config.toml
hidden_size = 224
num_key_value_heads = 4
norm = "layernorm"
norm_place = "pre"
norm_eps = 1e-05
init_std_o = 0.00372
init_std_up = 0.0204
init_std_down = 0.00372
beta2 = 0.95
lr_head = 0.0117
decay_fraction = 0.264
decay_shape = "linear"
final_lr_fraction = 0.0
MLP neurons of a small language model. Each row is named by its layer, matrix (up: input weights; down: output weights) and neuron, and shows model dimensions 16-111. Each number is 500 + 50 x the weight over its row's rms, rounded and kept within 0 to 999. Numbers have three digits each.
Before each neuron's rows, "fires after" lists the tokens most often just before its 100 highest values on Wikipedia text that the model never trained on.

fires after: ".", "f", "at", "ac", "ep", "en"
L12.up528:515634491593498454536480517532593545467524403495567465486491485564482525446360498444480586431610495526440546509571427541456462513517417474370443443491464449439485465485614500536486547491424506508475433530497464494480646451491498505463541465470530473577476475552442463551491439393589540499
L12.down528:515533462473464486564409520595539412548452467511508455504504383516466665504611469548417481528501601485643513502490497449392524513476545549503610499502514471447500453499516478487510468435582497551426438512538583567510477493488502477506502471600460467571528524452508447503442462533395492473

fires after: ".", "v", "con", "D", "en"
L8.up270:529584513482524432454466509473544566521461385499480455481498416487534526426474494507490561320534514506565442469567511553433450478519451487516578540478503531538431560472570550554472495526462464479444525416539492529538471633486521508606511479510516527472423490536501476500484493605464481525
L8.down270:505552508463487543447462478490436519490497562470467552540475514449539604503564432452450610515581570548538579445553563445464570468433548450507524514517367538559506518487443475434537497528442431558462445508491510521467554416464506586480435483421505431536576536516480412436478512472539493535

fires after: "f", "b", "sup", "th", "off", "h"
L10.up200:559550514596548432504529477594488398486512498504628426486534530437539496500472500509485507520550405552508540540556528533416495513529472475548345562538512554473476557489432537388472514417473497613471548573597431442522466511595570516519500431525472506488481505471547516497504488531531598460
L10.down200:549435429497437590547542436492469523545546578545439587529558452426483328500465491444517520473482656488423481454390523559562608443452446532417488516509551520571520457534462510411428528531516493421453430441457485488474515491479522483447551457486610457488551490499497369470509462473412505465

fires after: "m", "M", "- ", "C", "B"
L10.up688:460543379495530437526480423514505467472509526495504515519559570476451511460525594605548513478515449439527521384523506588559558569504418504501482423488433524523500595552409501499479419516474506542453523454564439531525549488510611555468417520505513453500414444493532478509506448513494538495
L10.down688:526417516524477493560544457530510460435433596507483524395476450490534380556497432425504542549517525519466467436525540456495434598514539485481480506446519390516510502435524524520500536461557509571566598482466561482485366492543539559484630528471536523434528534481414468455534403489474454557

fires after: "In", "C", "n", "t", "th", "re"
L10.up212:430483460553478451478420418542505498478514490541507522543471573470604520467521533459512476535490458473457491525469471555446545484423474465427530530526493464581435449649606462499529478413379567541504485560522625529552494577605522509597522559438520362474410589478450426506568491544560510374
L10.down212:612432449440512475489559468558527388472466495503544536654579596463419621512473546401538541524512500529375507467463478503551390462475530513504533535387546498441480480438450479467516514527471530432471470451538439499416573485589535482530494608467493499558529561540475465471365573491589461467

fires after: "in", "i", "en", "In", "There "
L11.up588:475558474449487411564474516485492605417535415527487490480603552446552526448540467467571519502531509533476485490544560443501483520475412535488513477422530475450507566448448423452458470430552510485535562494518483513527534670433573544545495496432491443515497478431532441515492493432504666573
L11.down588:570488397500533547423473460491430512444441521510530489579434448461455471455470457493511547502514613476441436496444481545581592453576514480476456531518498466472497503515601539519514477510431557510452516565492568534521454490462369509413535485505556632436496436516451486477489466509478385521

fires after: "w", "h", "sk", "W", "th", "G"
L11.up783:539559505552476520503486491525530491467466380456554545477472499534458521472443496516463541514561283503474493380495547442448504490518478501447425571457516471548488557442441441433433563483513448514572510541501507528468583465413442413387474398464478525496567468508523564583526456394453599485
L11.down783:474534527494395508505513500481502531547540559503486508540495491501543507522436523575567524514483614584480527495501454486551499501368513568517508527548502508500534501466516503530530456519442557483548548538484477397562507482499554582532433559467469508498495545497526417525497455646487517515

fires after: "c", "in", "circ", "irc", "ross", "cross"
L9.up229:495452526557504451520522494625486457478485511509547528528445436412519505509475502543506501592573378465478476559469501552455608483514486444488556517565491545500504490634449534403463417425495534558541511567516454424507503519681582486491468524515482467491358524446504540538536522476571563488
L9.down229:485496477429428529548521511449465514513611535505507472547533486500480568431407504498489521421405580506460456533469506390547463633493489472401504548471533484546487553393563545431536523593554494423447577495408546543539492461564517552463517404577538446540628475516404466438537543498418429527

fires after: "s", "t", "S", "T", "g"
L11.up215:451531524552554415457490445456448574589530453460507392538420460496578527530552549500463486407527352570598502458549494524536445541436490457462573460443529576530543595405481456547465453543507504492463527495456476452491435500588597486608510444521566486467465470504500496532528494488508466439
L11.down215:536481451463501427455467539484539462460494550488570557571480505467483604448478504549483454592469482480514381471510499490518530475467473513486497477462471478514587508597484494486506485424494405433472497498438526526472547530542487578437477605494516539368536534496525552483550365490494535598

fires after: "C", "c", "L"
L9.up55:521435430526487396450492429517529531416538531448508466487510531507530535442535584504525572468598485510532504408467530499542425424512471447392539475489451491516590448601455539553438469500417473549439542538431473496435534554587452496532458376530501474444437539505514465508501503490563614470
L9.down55:552445461433472533417529479499386513458439467488477550466570527506513496554471490510560492550431534531575475524606441545495468569545536413555540514499464515534454363571487520453551494577530526555543559523413484516557524524468576547490520550481466462505533511567533459513533624466550493434

fires after: "s", "200", "re", "R", "match"
L10.up194:463459450526599480603469485493539451541456474478640413525420517606576517513504456522499424462536513555524517533451494522577550503524528436532507437459566426493455517524494446571467448591389453417505438520452475445492596521493449441520469478461502495356562504476395501544555440452503482500
L10.down194:571468517574455508505500482500549510542449427456422461530510428513548394614456476442510500404537426492477502496566445384491508414507534611575540531467534494547416548511630509439452461553530457406540550489514440505554572512455504470518450461397507461612572494537528415452467462572484409468

fires after: "′", "R", "S", "es", "s"
L8.up603:463478502517567515371494476513453459422400503519521439470506486429580562583526573445531420408509520488583481409477528515516442533474416465459474483408546546497580575546528503510592510546466516411481482448526462503520563500442557448495564470522568498369503478522472574512480475528391449445
L8.down603:470442514452404537540584496577595504518532622546508577562525497531506547487518392410540562510485421550418512506501484461492635519418536513560503465506398453503444542506492414506547460637528358410480465539463484473567586501484506495487517532493454481489485532435457460460420503495460548511